Part of a small language model's weights.
Architecture: learned and rotary positions, untied embeddings, attention and MLP in parallel.
Training: a variant of Adam for these matrices, 190M tokens, 11609 steps.
MLP neurons of a small language model. Each row is named by its layer, matrix (gate and up: input weights; down: output weights) and neuron, and shows model dimensions 0-127. Each number is 128 + 24 x the weight over its row's rms, rounded and kept within 0 to 255. Numbers have three digits each. A neuron's up and down rows have the sign that makes its largest values positive.
After each neuron's rows, "fires on" lists the tokens most often at its 100 highest values on Wikipedia text that the model never trained on; "fires before" lists the tokens most often just after its 100 highest values on Wikipedia text that the model never trained on. A number after a token or word is its count.

L10.gate283:176146121141154146129125145123131144135138128139132146134158123145166115100154081102101084153129128089180125124136146122143121155105124115103120098087128074088121170136161144103166112148126145143091136139121122125136141110151117129125182133114107057112106120144125101144089141120103180147139124105144164115153094150131108145137122163164150116129143102132097134116143071152187120128128
L10.up283:090122111113141136143126136101110153134151178160114125153153161123130142105111105179156154115167146124151137104059139147120156104132161124132087120093114153161139174132077133132123125107124122172088117085134134168096103116100116102124135152123132133100160093123124129148122091132073066142155114140115113082105144110145118142116114142134095140156121099070105138141108117128106100134148
L10.down283:101087098102167135129128124130122102156121118084130147091116118145156112080101115111128142108142092077138175115155147165134133118130114149072111104146151113131167117136145106107155133169146133145087112118130130120139110147155131116108140150119144131161134151166140079130121154158094139149126106094105140135077097139136104149109145115128135157121112098155119129133147106103113097092118
fires on: "0" 22, "°" 17, "2" 13, "1" 7, "9" 6
fires before: "9" 12, "W" 12, "0" 12, "2" 9, "7" 8, "1" 7

L10.gate210:108131137149136137162135192125113140109103145122117160117114095176089131095141117108125094081133115119179144138130141130141143175126113121163110050096099144171116152152131104127106089134154121124106174126138159139138135107105140100112126126155131093115105168131164108122143119153143144125166123130155164113131135144076142082097116129118109150121147125163117112157133132115114144125140
L10.up210:155136118166134094160136137119129073139133101122130115124160146142135101156111110100111124114113131063134108178127171128197129137114104104123158067108124136118153152090119106179154104135112136114078115118156182126112130162116125117121142116110153114117100110108135130117127160119119113147173162114079126092131112125147121137155176139121128142100166134116079145143145098169110090103118
L10.down210:112139138101081070122129117130152102138128128117126148102141133162163162096140126085109097147147145106133100110125118151130123175173105137144113145150089098110126148132114155116127130121090070100157150122104127123129130173122120115141101168136120111125140140075153116131101132143139105111175158157135128130123129113106115081139154095123109142146107160167105136099155122123135174099124
fires on: "9" 33, "st" 12, "2" 10, "0" 9, "1" 8
fires before: "0" 15, "2" 9, "9" 8, "8" 7, "3" 7, "6" 6

L3.gate246:095157130121118123145144101130143117148114090117138184110158148134089132117119117139128116119178107109096147090181117110096174146126151088125080107161120171101129121165139162164129138097125139123108142125126143129123140126128173126149113134113154164112133134136130144114153155118133147128147127151111107149127128186137100112085159166116125114123107142083161120167150118132138119141120
L3.up246:087109090117110148109155153156148090167144120131163126159067105139134125117103165151123110154129112133112131090142104092122120155126109130124138156139111166123097135109100144117151101099168114125125150180148140126092133114171141064122123129072144124161138146108146137155083146066102113181106118139125109133141138095117121128119139120135134090153174135135122139119148133160089170106114
L3.down246:136149131101186112092110128154152111157125110115113154121151118081083163107117098119119117114127119153123102121142119085132115146138141119115137126131126158127084087113109142124171114136160131110132097131123119149133143072173096132111146154092160147089145112117125141127127134102110128151114135101122110114117149133136129127074118121098121126116142168154127107125161093155144097176149
fires on: "0" 52, "1" 14, "9" 9, "4" 7, "6" 7, "ri" 6
fires before: " |" 19, "1" 12, "6" 10, "°" 8, "7" 7, "." 7

L6.gate20:118058109165131103144159085109105113139116146078129086117143184121161123114169155101152077119108162136160109137105171081136124100110155135154150144145134130125122170167154109169112144142143137132146102135137086153147132131091104131132120125088127149158082085145191120130110098121112074162140113139136134127127147118098127116092140113165130099135140118134103189165110129136139129143104
L6.up20:162126129120155104143129125131143111132128143140145179132126126109115116182128094122101112108130123147099169106135158119093129147131131119078114129104160140158137143098114156167144118165146128098128119092130138118150108140113129155077116111090121113088165126100110106120100139099163144121117129160145121102161157094107124192140164128116128117111121130126133107102147138090068135092154
L6.down20:129146109068124154120132113121104143132139130191138091156091082160153109089148124105142159135146154141160083145122114157160127141124114127111113110148128123116108087093124160111108142167100151150120164132152148108143155121163138105135142114147063117135141140136126120164148111157145147156152110098123115146107112153113108105137138132089120114154112100103122080133166098129131111095152
fires on: "'" 90, "-" 7
fires before: "s" 73, "up" 4

L7.gate297:132120123140115141149118148109129118105134151125159116091079112120119167142164127106112111102094121123139150127158102121146088104133134104127092101103150115081091118128166131150154094151099174101149170113121157143111144100133149124113121140124145126100161113115114169167072143144138165149146075080156110102179144084122112135149106128126095132147134074116157161107162105152125096143129
L7.up297:179142135125173129110152151071156093123079145101158176116127135129136145178150139088118138096148137145103143134109142128126089156126147149177101112142118116133142154160137097125122151129123089061142148138095171124084153144143136145137175140144134149122111156083199138155107098113121113139127133110098093133135165125147094137127127155122076137143132179133100098137154121169126111122120
L7.down297:181147151145122109138136126116141118121143125112107131176167149149146138138132157111153156116114149083109107085132152146107090100172159184160110132139095110126103138152152122128113147073143094134127108124106104121123113113139112135155152096155157156167162147118106139157154144082102111125153114127129114112083134120129148144106148146099097140118175202129142112141143127119135115142110
fires on: "2" 57, "1" 14, "0" 5, "9" 5, "ch" 4, "–" 4
fires before: "0" 34, "1" 14, "4" 13, "5" 12, "2" 9

L6.gate146:149101097113126059130127115164125098109133133140138134159137114133131131108121152176176132126150147104133162074080121124107136132096166121094146114110156117107131116122124123100096160145102123091137105110115141130127118155112095132188098158123110130141173184125081142119183172118098136102154078148095152127143111118104174131138095134157157153115152125118110121114121104153112130126113
L6.up146:149123144156155130132169084137075116119141124106120175109137144112101096086172114127151086105131117113115065125057112120095146135129109164132134147124126142074143123155115109083106114145160119130153124136152120133110142124150153130122136161139162128140119125145120108101110175126139120125150141134097125120106079120134102119129132110138079130141123123112165119128172101130114097170116
L6.down146:154130102122118166150108118134143125129115111134094185136125115128125125125130125142123119095139094071070150150139108085102140076090146102120146192134122096061129123116125142119085119161145188157127177135141146159120179140141158111141086108124129111137123137135095146114168149130122091126128132168102127130101076110124128130141156124124140182144163163124114110141161130167124138165154
fires on: "7" 56, "6" 33
fires before: "2" 16, "9" 15, "7" 11, "5" 10, "6" 6, "3" 6

L3.gate158:150159041100154141134141148140121076171134149154124149157117087133137145122124134125163120177169127125142100118092135113126086141150161152098134140173115141128116181133154064133125151078145085102151117109110135108095167123137128124140126157124091132131094162110153127137144119152152127137134114118120121120133145110114072166154096102166123157136140141149101108125165081134107163111116
L3.up158:112193142133100142119091122111163163110150119144106096119137141112101119168125125098128154082150140133151135146148135144143133173160153136123095103170136121146148134133110101122159118125127126087170136159136131102174150106113147122108133105177105105141102116138156105106175143084112117147167113162115155101123122096160110086114154101120068088076146121159164130139094110086115160129130
L3.down158:129152104158105126161153119116113136142100150130128096113121140121107117127129128120086134098122153116091131097161162147076156136157162159120138156140120124124122087143148145128094110153104137143114134126138131151103121133120118110118166097113144162122130138098125151168094123158134177157096150121143131127114119133096145116135150177069098156161110199195082112126107163148149168115149
fires on: "7" 33, "6" 28, "8" 18, "5" 13
fires before: "0" 24, "3" 8, "6" 8, "2" 8, "9" 7, "7" 7

L9.gate480:152112134103155143172096129137102126144114097126084163135139134152156143144165088127170097118146105087164128116142121125137121116108110104114136106124141147143139150155107125149120092153133136111122138103150140105136164146081135116161102126136119127135144126107162114149122125153148119139146116158111141108165125137098104117136087142131126086138101129144115077162151134192102134147104
L9.up480:123148118132163113117159096142163135134137130137145149135122099146138131143105124168155122141117134127131165112087114137153110098177152139156093159110146156113108110124129155126129175146121128142134116113141118163114145156138164102121109106169143098113099133099055099169121090162111146128127130127083147100154125175148107127148122105145107112103146205163132115154180142144095154135129
L9.down480:079140131115129122127174132154140136153146134177098112089146111096104126114140141145104132127118144088086172132152126144112122166137124132141115165158138110126122088123144115128113147160138101133163118165137166126140114138126139153104138105116154151136077156151107094111136164139177108093077094095139120111132168094142161128149140148129111117159132114095114113112095111106186134114143
fires on: " " 83
fires before: "1" 32, "2" 18, "3" 9, "5" 7, "8" 5, "4" 5

L6.gate140:120155141156108135101111150132162108074103166134159125117141133098123110086116158112092122139129130129165131119132159104113120165118116157093114102119099100148117143099123177112137113153118136124072136135131071094183092138122123129122150117094128103132103084133127115123066112102114122141089118131152136146133140105167133123115121140136156151145138116153071131083122110164090133129133
L6.up140:089134106139132093164135160094132124109104111155143098107098087156141130136125140157165072151115138111152101124193107118111110112153144117162132148150147140140143151115192168135105136120094138102129126145137113131103102101124119169139105132147145146122131111110117105148138144100142132114126125099114133102057178128140138105114122145113116152091147070114120062093167124113129144110137
L6.down140:157170116101103150103076139127129079125142090135097124132145110162137156162151147109100133130112117110151145102160144137131142142089115125120118100106100156161123134136144176159094138122127155120159143069151106126119106099123109121119141129103142110151116129142084099114110108099089137109179083149146105132163157109136108118123168152143136126138127155132141128111150172110136114204136
fires on: "\n" 92
fires before: "==" 26, "===" 23, "=" 21, " |" 6, "|" 4

L4.gate470:091097152108118090156109129130134168129125146108112162133111137136157108067126164150085170150143116113140115152143087135080138118091104143116152098101122094107154129122131167138136148154114155124125111123124160116107091122149104135113110145096128185161115153139132098153073159144099107132151132146133117152107170133129141115137145140150116118138127103150153126131167113159121113134167
L4.up470:141156121121139100160182160143145124153145116127142119115142150144134110164150103119107133164128138094088173176107157140120118139153121087144114137119126121126133149083121163161143073091123100107105120126154161131139156095118139149123166127131149111101114129113141107140044129129117175138140137148149125120143102101134126160161118099177096159111124135174153105184130146154108115100151
L4.down470:111109109087148147162193122126148113129140111099112130109132123122143121133150131079099135128123143076099139152139155112134108125147156084136111123103131123112133130087120175158133099086112108126107136081136143153120108132115159151120149114155163141099132143130160124132102097137152178142142127077140114108150096124132165143144132104128088147103170126143118076157125130159139114129137
fires on: "0" 63, "1" 37
fires before: "4" 19, "2" 16, "1" 12, "7" 10, "6" 10, "0" 9

L6.gate409:115131146173079112133123110155149104133131122103118116129131179126094136143151137084131116120150138134150158089129123109116107154082151170138097112107077089113116095122131110112138111152147176139118127150095075121188120103130096147119162166137104123131146186175107105142137154133135126133148119123114137134152123163126150189134089122141130130095115097102126112149126094156163107122119
L6.up409:131139115125113187136132087138148157154148139175135130139091100123158123117138138150103160120151046139120082152175139093128129106114132142163075135082135119102164121100200133116136162132111152108177126119153114107124114095103167110127160126116165136133127132119149114121154140170153109141088128160158102095125091123117101132090141102068153148136150143149121138140127122113135117092173
L6.down409:118120082096097145171102133128135104136131152118125124155122098123181126111143141144160192128179072117114108096162121102142112130117142138115114117121143125104151142122134139118120136130111115139141105147102157071141120142118153082150141097110121117154157120141128162114110112136176126106132112133153154127099131118130116128134136125105163147118174162139112101124147101105118137111169
fires on: "'" 58, "ov" 10, "’" 5, "oph" 4
fires before: "s" 40, "iet" 10

L3.gate295:118104084132131063123114127109108107072131127106126118130111136125143113116189107129118113154127123155132088159096141135107100147078148083131108116094137133118135195155124192155126167128133166155124136141158108115144079094095144137104157120119123143140129113133098134144138114154161126117125118111123111159174152175121153129144149110125171158168135096159165140082152137138139081151185
L3.up295:145127133139170115113096116093132140172103135106119136101156157170142098122125121145086105127123107122100103135154121125113093151105128104151086108129144136119080146150134156132140147127175130126072172141167150118129101135110152118119153149103124150108103116154107164169099155173139144102104145154104119159118122182128107082147146130160088125097114143126124146117132139117133079150128
L3.down295:167148110133165151098082128084153122141099136124130135123147152172123134126132120145111134125140123087118106148119120150148099149118129128135090115133117150143092122157107129128179162130172156119068136124172147128116119143154149149127122123153124159109132137158137164113117122135109153105103125176118125134121135143133108088137150145140072124109135134140116115132152150138122126112113
fires on: "0" 58, ")" 11, "born" 9, "=" 4
fires before: " |" 41, ";" 9, " " 8, "." 5, "\n" 5

L3.gate20:114122153131145090168146130119077120152137103158097096129127121160161156143127104137137110114127140095156138143104081107141115139136136152140142116133152113106135186127076143136153166179155127117079132100162164162096106129131127166119141103082141133129170170131095114140148120123144123126137164077138125138115107127171105133148151110129093126159122125158096124152166145108119130129139
L3.up20:122130136149109131101132175090119121140096165138109130092139173118146120142111127146119148113138164042167115158122135120125097130141147182125114154170105122166114120114141092128157092136156115143128101082110069118120153142134143163133161125118127157114092168129077119118167148106116149113116172117112143110083158109135120146134176133122081103091132142107103105164134145154118115101132
L3.down20:148107121160174135105115144147149161113107145115128149124137148114120122138132143152094149136130106106126132116115152117149116107107119117121126140168097087127117134114174111091101101091092119148170111152083122125127145098134124149151116141159147125118140086126132122104150140151107118130102120121096142117120106128113139104141133139096133114110132126111144151120112135121187107125150
fires on: " " 45, "9" 19, "7" 6, "6" 5, "8" 5
fires before: "1" 37, "2" 13, "6" 9, "3" 7, "9" 6, "7" 6

L3.gate234:124123101127152137164191151107155075123079167104096111117133151160112116111186131149129115103140127114181122165132112185133130158146152140105131105117149114115137154140131132109161136155127118129118087094165109147126142146102157145131135132164176162147148161104162121091122131108113101127146144095101122178129096148134127173145122094137110143111115116139131140134115108114169138080098
L3.up234:152133098129148128165114109082105102102119132102141178099075125119143148110124126083119152067138126140142133123143143116114094164145157151125144143170150157116150139151153126130127172126097108124124161022085119122102143137134145125093150121118135161146120118139136135090122094162134149113089147094100086113102124086135125174123154139128110092159116136134106133099144149127161131119159
L3.down234:115110161138113162091129104109094143106147094087161121110140125127119145141121140092125131128101135076094133128183149099137117128114143107149101098200124133138089151109104162133086104087136138157164117136124107079143152101126116160181124141116151162086149142119140098141137104172096129135103156142174108142109134127103118092105111113118115148125143136127075144134118171118115125173134
fires on: "8" 42, "7" 36, "9" 9, "1" 7
fires before: "0" 21, "4" 13, "9" 12, "3" 10, "1" 10, "2" 9

L10.gate388:158104144107139114178094121120160143144090110087151144188078156081162133108155142142141131125138158076150099145122181151160093151094175122118099104137100144142129157151118140098131109144161110140095146065139136146109137133084141098145139130108122148101160080124142121164133146164130119157142122129107106126123098141102165145121117153095090169106120117101138132113146094134127131093107
L10.up388:166146120093143160106153120102161133114105159142156150149166119151126101155166162139127122095174115118114093125120103101151141112121156115124097112100132113119132171161084145115129129160125107149163143129153131154126156151126161187163079104145145127115150141130201153090156107096153137146156148098136125130117125120133125140129126142141109132134124147121146121139149129135129160135139
L10.down388:088147115100139084154115121149088101084144106116120119124152102178143133146145132151109141119168136076121124109115151125127092129134128110162141137116158118143143122140119122142087127107116112141137154134122125095105135111106147161169090144148119158141138131133139131106139153121135121137146134103132133126125115124143102145122139165129158153161163118146127122098127136135135175098130
fires on: "9" 64, "1" 17, "0" 9
fires before: "8" 16, "9" 16, "6" 14, "7" 11, "5" 10

L2.gate434:083113085176112086087111146127112064173154143114103135130130135135143108079143087149127097171133120128193101135118152142106133116129126133092092135126116145138104132148134116089141132123119132104160144169141093101142125162103126125120145103094146116160177140147109106144133099133127156146102117134081121138094197158151095166135140114103153162123104135165093159120120160099132127122100
L2.up434:149135119131123132108164147130095153118138095152062129121158144134126118174165103140093117150139129167152144115083127133143124129152139131119133104121154099157104109126121137134144157140120109103140105120100061164138094088120130124088134138114150116141140167159095142122109136123102153119133121116149138154148149172164109148101120164125183101161121107170122133151160133103084177123140
L2.down434:117142068130114088111124143147109132125145149135109117176166136113129107103120113126151172147172136110134115122156132148142121140096116145083148148111093188159102148137089166095174116099115136128111136133119119112122108121079140099079147146134136113149139104170104166124128136105116152140118129128082124166111121152102105137120194120117120128120076121145124161158129137092117154088135
fires on: "0" 96, "°" 4
fires before: " |" 68, "." 14, ";" 5

L7.gate12:126096112142086107121110207121116125089127119137114138107147124123110104097161146092113096101123138118100112129106120126141113092135155140109169120096069144113123128149104187080129157152157149098142117109103129174146113110150150153141093121139135108156112109122109112105123194122140114152132105120123126141105121112087139146128122132107120115162139137155144117111167090121110104139094
L7.up12:148144124119151121115129146109114156141155131091142101142172098158129141152176104096102084087137168112084135102046169090146143146136177138125136107099107114146126100188143107118132141136138096110140132112131111117145151101135128122135142142147137136177141174098146152103145140123114143079138116126103113088158122120119112193115134180133122126134125143108113136146150088100149138129085
L7.down12:162124133135130149118126126133093182157175068123167145110118103177131130129129137099113117141130134109148129106113162110153132093138126139131089125131164091063088131115136099141108123095157119138151137113108129085136160150131125102140145135125114181173124117143073163163127100103107127152106171151123155092119071147147138130143137124194120144122133154118142177147148124157135147131109
fires on: "1" 32, "6" 18, "3" 8, "9" 8
fires before: "0" 35, "2" 12, "1" 8, "3" 6, "9" 6, "4" 6

L3.gate310:201122145136138097109106133132136157108173126131138139108130154140107114156138088163125160130119155168108101144107095117154138098106140123144073182095146059136132165146102157131128115139100111125112151150109155147118141120141134179120189120163092131118157119118119163180119120172146108105169118148114126165147138131131161122164147138173136114139151115143143104163133113144115139119135
L3.up310:146117117099147134109129136160186179071121118142162124166153084132167127147113082146170153099146142121133114119113147135148112114149148119137091160101087128151154129086146157133142106129088107131121133150088113117101180158138101129129156147184087151137136063129104117163109101130124107116130119133152122105148149086097152115146147111110125151115115099156112097134131095140158152132146
L3.down310:099113141119145088179118096113134085130097145109128120148116130120134100115116184127123146102108101075129137118166163123114121099145150142129144128142089168149077125090175121134130121111173129119120149122138110107150145171137114132122104116120114170136123150136126081146133156115108119143153155116159118117086081108126112160124162103091091154130140148111142133118111140140132092177113
fires on: "0" 27, "2" 24, "9" 13, "7" 11, "1" 9, "8" 8
fires before: "0" 16, "4" 13, "1" 12, "2" 10, " |" 10, "3" 10

L7.gate43:170151149122091118132079129120144116155139128132155116125183132133111111108119115172136109147092140113145131126121112135124141128116130098153134146121135101118126142115186153132148152130100136138104144120143117116121148131148121192188189131171088124151108150153157142141142125113123098116113132142144162113107095091138137113089127114133125076115136100070163092116103148131093128146164
L7.up43:128124110146158135144123117168100148091128098142160119107099127169149138129105143107084128101101116104159173115133134098138103108108159128122152145135116138097124146089139118103118108137150127196103145134085095060119147109102106120160123119148081154118133111140164114124127136152108152113125158125091152113164100103093176123151142132130097073137138141151144108137136135161120102141151
L7.down43:157125110096192143110114132147078082123119106146139105120107148149134114127129134127146123131119099108122120129145130147096080117132117096146151127144054162116102159134143139109118115079146149173140127124126117113143137111211149145139152095088144095160148136061154137112139110139102102099096138107122145156121110126116118158136133110123147090138104144105090111087152154129092137156149
fires on: "9" 26, "0" 13, "1" 12, " " 9, "2" 7
fires before: "8" 49, "9" 31, "7" 6

L10.gate275:136132147121115096142106127120176190120137137142117142134192132153081138117155101106142093159148144094101158102103136150104168138076141096128131097137118133145139170152156158079091109127093106102127125123120124140152112127130126128119168106141152103165100137148140144155156176142149190120103103169109139113137126155106140130093120100079137134115124127126131149122136155119122156130156
L10.up275:173133124158143131129118112133138126146142125149120104172115129143148096126124168155131122083133120123145094109092104147156103087133173127128172136137082122153149116078166130129134129133118102124099160126118135143143152144093194101173109107155143129123074071141094117124144148144135126133175161119157118126081125103147142153110165122124090140110125075142136137137134121153139153127130
L10.down275:149097110092101154129143107120155188114162097132087116158124131191151101113171176151116127106136117131153057120134090145152131113147141148095143146107119136136111135138135131102107141113119105117120126107079117149099161108111158095143125133163104110163104102173107128116130145112144145120147154143096109086094117137137116164140153115090073139145143096118120180150107112155135155136137
fires on: "0" 37, "2" 10, "4" 9, "6" 8, "3" 8, "8" 8
fires before: "0" 35, "8" 11, "5" 10, "6" 10, "3" 8

L3.gate200:075130164165141110182101151166125110127131116119138106147099151107110154070104160154158112120105073080114131163108155161120094136111069126130084122129119094149139160115144106133174118133126167113135142119173147103137135107116111124134099141142104149104132122128114108158134142086094139148134151093167153109167158114114137141130130099088099150147110118125160151128130111117150101131163
L3.up200:141141140174140121096192151103149077186190106128118159123129168140150119122148080172162095100133127150105173152070133137143145136109098131117189133150103129101102128129108150106105110116098130116118136147094124146102102115144130126106128114127118114106107131125148139187090138093153148140120096158106133141096150120175144190140173088153121118146135160133119144125145135116122134104148
L3.down200:141120166141152109131152119131153091105165153121092143133128111147159146117137130150163122077124121111118153176112146118137117111165124137103176119152139133099116166112138107128136143127106146127173142110151149113112096137157101128105126110111103131111112128139140105130129132112112164139111097159150151127150159147176152137136148127105132114148206151121148150134152120140123113106182
fires on: "′" 30, "°" 26, "_{" 19, "0" 12, "^{" 5
fires before: "2" 21, "3" 15, "1" 14, "4" 14, "0" 14, "5" 10

L10.gate421:139150130122118109142083139129152151110127120169135158118106138132148165096157120132142114133124171080154109132122178159134148112107137109132133081097141161124157174122142157100126133153122124095128119065142128132123161170091098153136127102148093132137153072098138068133148113133115112153092129125153129139141151148119166127151110137140142168126153098117155112150167086110127152146137
L10.up421:128102126115187128118142105127122125085134154156158107082097084134164124149162102129125102130148146116155137107108139124105120103104150120090149113146121132135146153128126150108134143120173109158147116137144089132148101094107171116139070139142096138128148117132162109120126126079132127123196141134110124121107172040112109147111139129172096141140110119148128163171151086084121147106111
L10.down421:088132133115140128115127082115108149111135109129128129121129148134129147098128082094082115128147132080160125102129130104127101139136154126112133151102146129121144154154147170126104130113129157163107123117152104140101135108085142121146124116144100140132115130142139100110125099092142150122139133135127113146111136111130105135101101149156139135112143098153127122147132083103127116136087
fires on: "0" 20, "9" 20, "7" 18, "6" 12, "1" 10, "8" 7
fires before: "4" 13, "9" 13, "3" 12, "7" 12, "0" 10

L9.gate33:117147124173132156139141087100112143176152134143065134133130143123105144179147132131158128093139173099151078133123108093152126101149149159146140112114112088113084135119174151122152108119104158142148120145164111148179170161125131140151132130195117152146133143139101161134104138086120092170126140140119117137135101125117123099107146098143100126132135092137126110129112155158114143112105
L9.up33:142146117086139140123100131100079152148107125104120097091142094132147108146129091182105124134139152123166111174155169163137135089127116154100109140104108118126138077151089134123155068118145128128114115119143113122181115125118157150110090112136105145108136095120078102130152148109125175177112096142126120142135135137163145115126118103113101132143143115129088121129150117136097127158148
L9.down33:075138121082094095111116150144123143133133104154155085134129109152185106135147121158107160137120118102125112110128145122140140086131115126126136098149140146119088110090081119106143105166156127124066122149112109119116135131130118166145142136077115184144104123130111082108138119128131133098144121147111149164137141103112099139114147114120131122151124089083184134170158107105140143126126
fires on: "'" 37, " " 36, "." 11
fires before: "s" 37, "1" 17, "2" 10, "3" 5, " John" 5

L3.gate60:140159107092099098149123093120172155149140118087118124130110150128116152132138115147163143134133096089169103100143141107121104115086173130159144134090116137167127131134146140107137092129145124119155138098119129148110167138144143093124134150112155133113169179100137114112155125157112131126149118111142101134084144097200136138120140135174127137112142132150123133083150092163105103157126
L3.up60:125186142160134114148119137121105175130080130086123112170177122127122108131111095122141137103122180057146108127100137120126103130135168112125099128156135119124155091132183136158156081110113093111147139099165148151097167143108099154159121115128105127114148120160092117134162115088151114127158120148156113146100112141149092116111135115130067106145130128092118141117151106125108152124163
L3.down60:126089119139130130126118122106114156124105105152162129159154111102123118131117149107081099127132137083093132135072129117125147142136102099099069101177119156115145123118114114133113154093129133145106116117165118116126135093072111140146134073129103083115109135155120102128112102133120122164113105101118150148179090105060117080139118116072095107168097144120101131153099137077150124098142
fires on: "9" 77, "6" 6, "0" 5, "7" 4
fires before: "6" 16, "9" 14, "8" 10, "4" 8, "7" 8, ")" 7

L9.gate163:144130101109125135149130106122118125115150123118094124107159130136142100133179118083142083121132126115096128117116171141143142123105150123150103129118108116143145188138149109095136143156163135127087126118128143187131163117099160158157163167137130105139136128113149134108120105116130127119142150113138107127087127123129168141113121121129069140151111087138133092150172084128112087129131
L9.up163:145145143061135119148104130142141201115075133114101131145136112111112128139106149118118126108131148117114140144098160109130151147155115096169098119153164130116124146155124146113131124088141066137159096089165125153119160123098094102144103104140117091147179109138146134124157132158068095128137158133119099126134140131133145114145121114121120199098161183131154175139114124104129114057101
L9.down163:134130107150156082144140110121121156128131147116136155146122145108112083134107117126086086102104163100116120128109127125138162154134154130162138105118108101134137151147163109135115106101107092148170144078126113136128154112142146113161095068167121107098155168158108145106144155196086112167096164133116079104132115118111111107169154119173146158126160138122120142115105105101149164100085
fires on: "6" 24, "7" 14, "8" 12, "5" 12, "1" 11, "2" 9
fires before: "0" 18, "4" 14, "2" 11, "1" 11, "9" 10, "3" 10

L4.gate256:078128142112132119133134166133138099097117095131120143120112149110163130134147149101149132094139131127097127122136105144106122138116118158134124100121190144151149156110124129116147097116151107089119140152150152155120099098155130111103177149105128132129141164131126112140118137096121107165134094142100113147141126134143137150110137128119139078110153116157116102152137107109086117147138
L4.up256:127165134102087152102167127116150124129104111102127145088132152140127098100108129144079097116115155132097141129101132129115198126149129140133125096134167126098123125097158186120131120115118143127142086139129167136147114090178153154133154133132185102135086188126181115165076169136122123179122120109088146131081121120135101134125133135121139162110172084138103129144170145145106115154135
L4.down256:153129113104118138111144146134142149152143092089118142109130152122138101086164106143118168103112148077106135165065134120100153111138149121121150093124143137107118141113175176127130112146120133146130094121124136124091113094155161138105156145151093106099086146134175085164134163127137152139135171146111117150112139123159093141114133167122130161092178131134125091089164140136135112157116
fires on: "1" 62, "0" 15, " " 6, ":" 4, "8" 4
fires before: "4" 11, "2" 11, "9" 8, "6" 7, "7" 7, "5" 7

L9.gate396:099148141102109132158167122132144189121103112124115129134131129163112163119175076173110096104130162133190141118115129143164164122170119075124119133121137156117157123071184132171113080156101143115161135050150113094151117106101083168095172099127138123124127110154129125116144114126118123107120142160103104172133142153150097126115105147134132113130123069134120127117108141120147140140104
L9.up396:110095121101168135146097076081123117133144127148127144109089129122154166107132163140103150136138144109122153151137125165116156127134125166163089117112162139103134116107086164141122134115123158186150180115112140123114156107177128148186113140137144163117126157112157118129117111159081134113149126124131122098136083102140098090142114162145105137130151144115129082092101150161096187149120
L9.down396:119151119125145104136131114125155115137172107108123142106130169123128170139151176146133138106134144150116143140154090142058062113130117123120134114115155114117161115135117108090115112134149112109148127119125135174152136138159111141180109110134187157094124168124151087118146145157156140076110115117139136120103089113099111103116151149139145160141094118142119147091111139122128145103125
fires on: "0" 37, " " 32, "im" 9, "5" 5, "7" 5
fires before: "9" 21, "1" 16, "8" 15, "2" 11, "7" 9

L9.gate509:092134139164086143065175127135155102100132167160109118100147115132114099116153152106097100160123145110148137133134151062140110144143126147126124114119082125118129144074114100087133151105113156181061181156155091124141144166135108115092162174122120119158129108110114124110119126112139142102136139111121157146161153123118123146110083108100151157151161097160110121144114109098133117144122
L9.up509:096124140142155092155160111109089138115120112103119173111103140136077109145136133146135110113128110110098119091118159109110180120150112105109110119123149124131091163094172126126120133115150162110146074156087135152123136123161093140100129126144090149131119155167159124133084102147148129161126136115165108137130070122168143164113110147127120118131123141155163107127106099093065108099152
L9.down509:141097125105118133142174130119132144123141113130118142115100153125151074155097112108189142129174120079083143107139153148139140108113121141126166141174101176153112101089147111099112083111141155101146133137096121127129115133135050112099139152139085119108142147142114159110128131144116117175139143098147130146127136147150118118124116129146130118112104096162160138083125128125136135083136
fires on: "'" 38, "2" 25, "1" 17, "l" 6, "0" 5
fires before: "s" 40, "0" 25, "9" 15

L9.gate487:113139154093144130164106110102101088102149098168114128083125126133129159094130146162148122121108129097130121092127119162118137160128135109105102125086102128124110135122109143120109105106117132126127129166092092146113114127122111148120130115101155078114134121099121114134084099116112140098160164095155096195153165097170119134137149100119133142138137088139140101142099101157127150150136
L9.up487:125147093121134103102130166141120154131151174167126095108142118107113137130134127089139122126099149147156092113142142122123101163091119158144158125118102128149139142132154139157128146148140133168127104131135075088147164134104172138153167154139113126134121102111132127149166135102146162124099161157125144100125144128156150124148154123082095140133105110098094086133124137094090076143149
L9.down487:138160112105116132158077082098136133126146131108106145172141124105137154172119125130158100115074124112156142109123143138120142164109169134093116092107113122127129133125104197099107130126116161157115128130094128094134106150093118135119127115135116077099106121135134164135127142113127137125121134109149166107150140095116124150149142131136132109164103148146142139123170124129104140105131
fires on: "\n" 63, " " 20, "ous" 8
fires before: "===" 22, "==" 21, "2" 12, "1" 8, "=" 5, "|" 4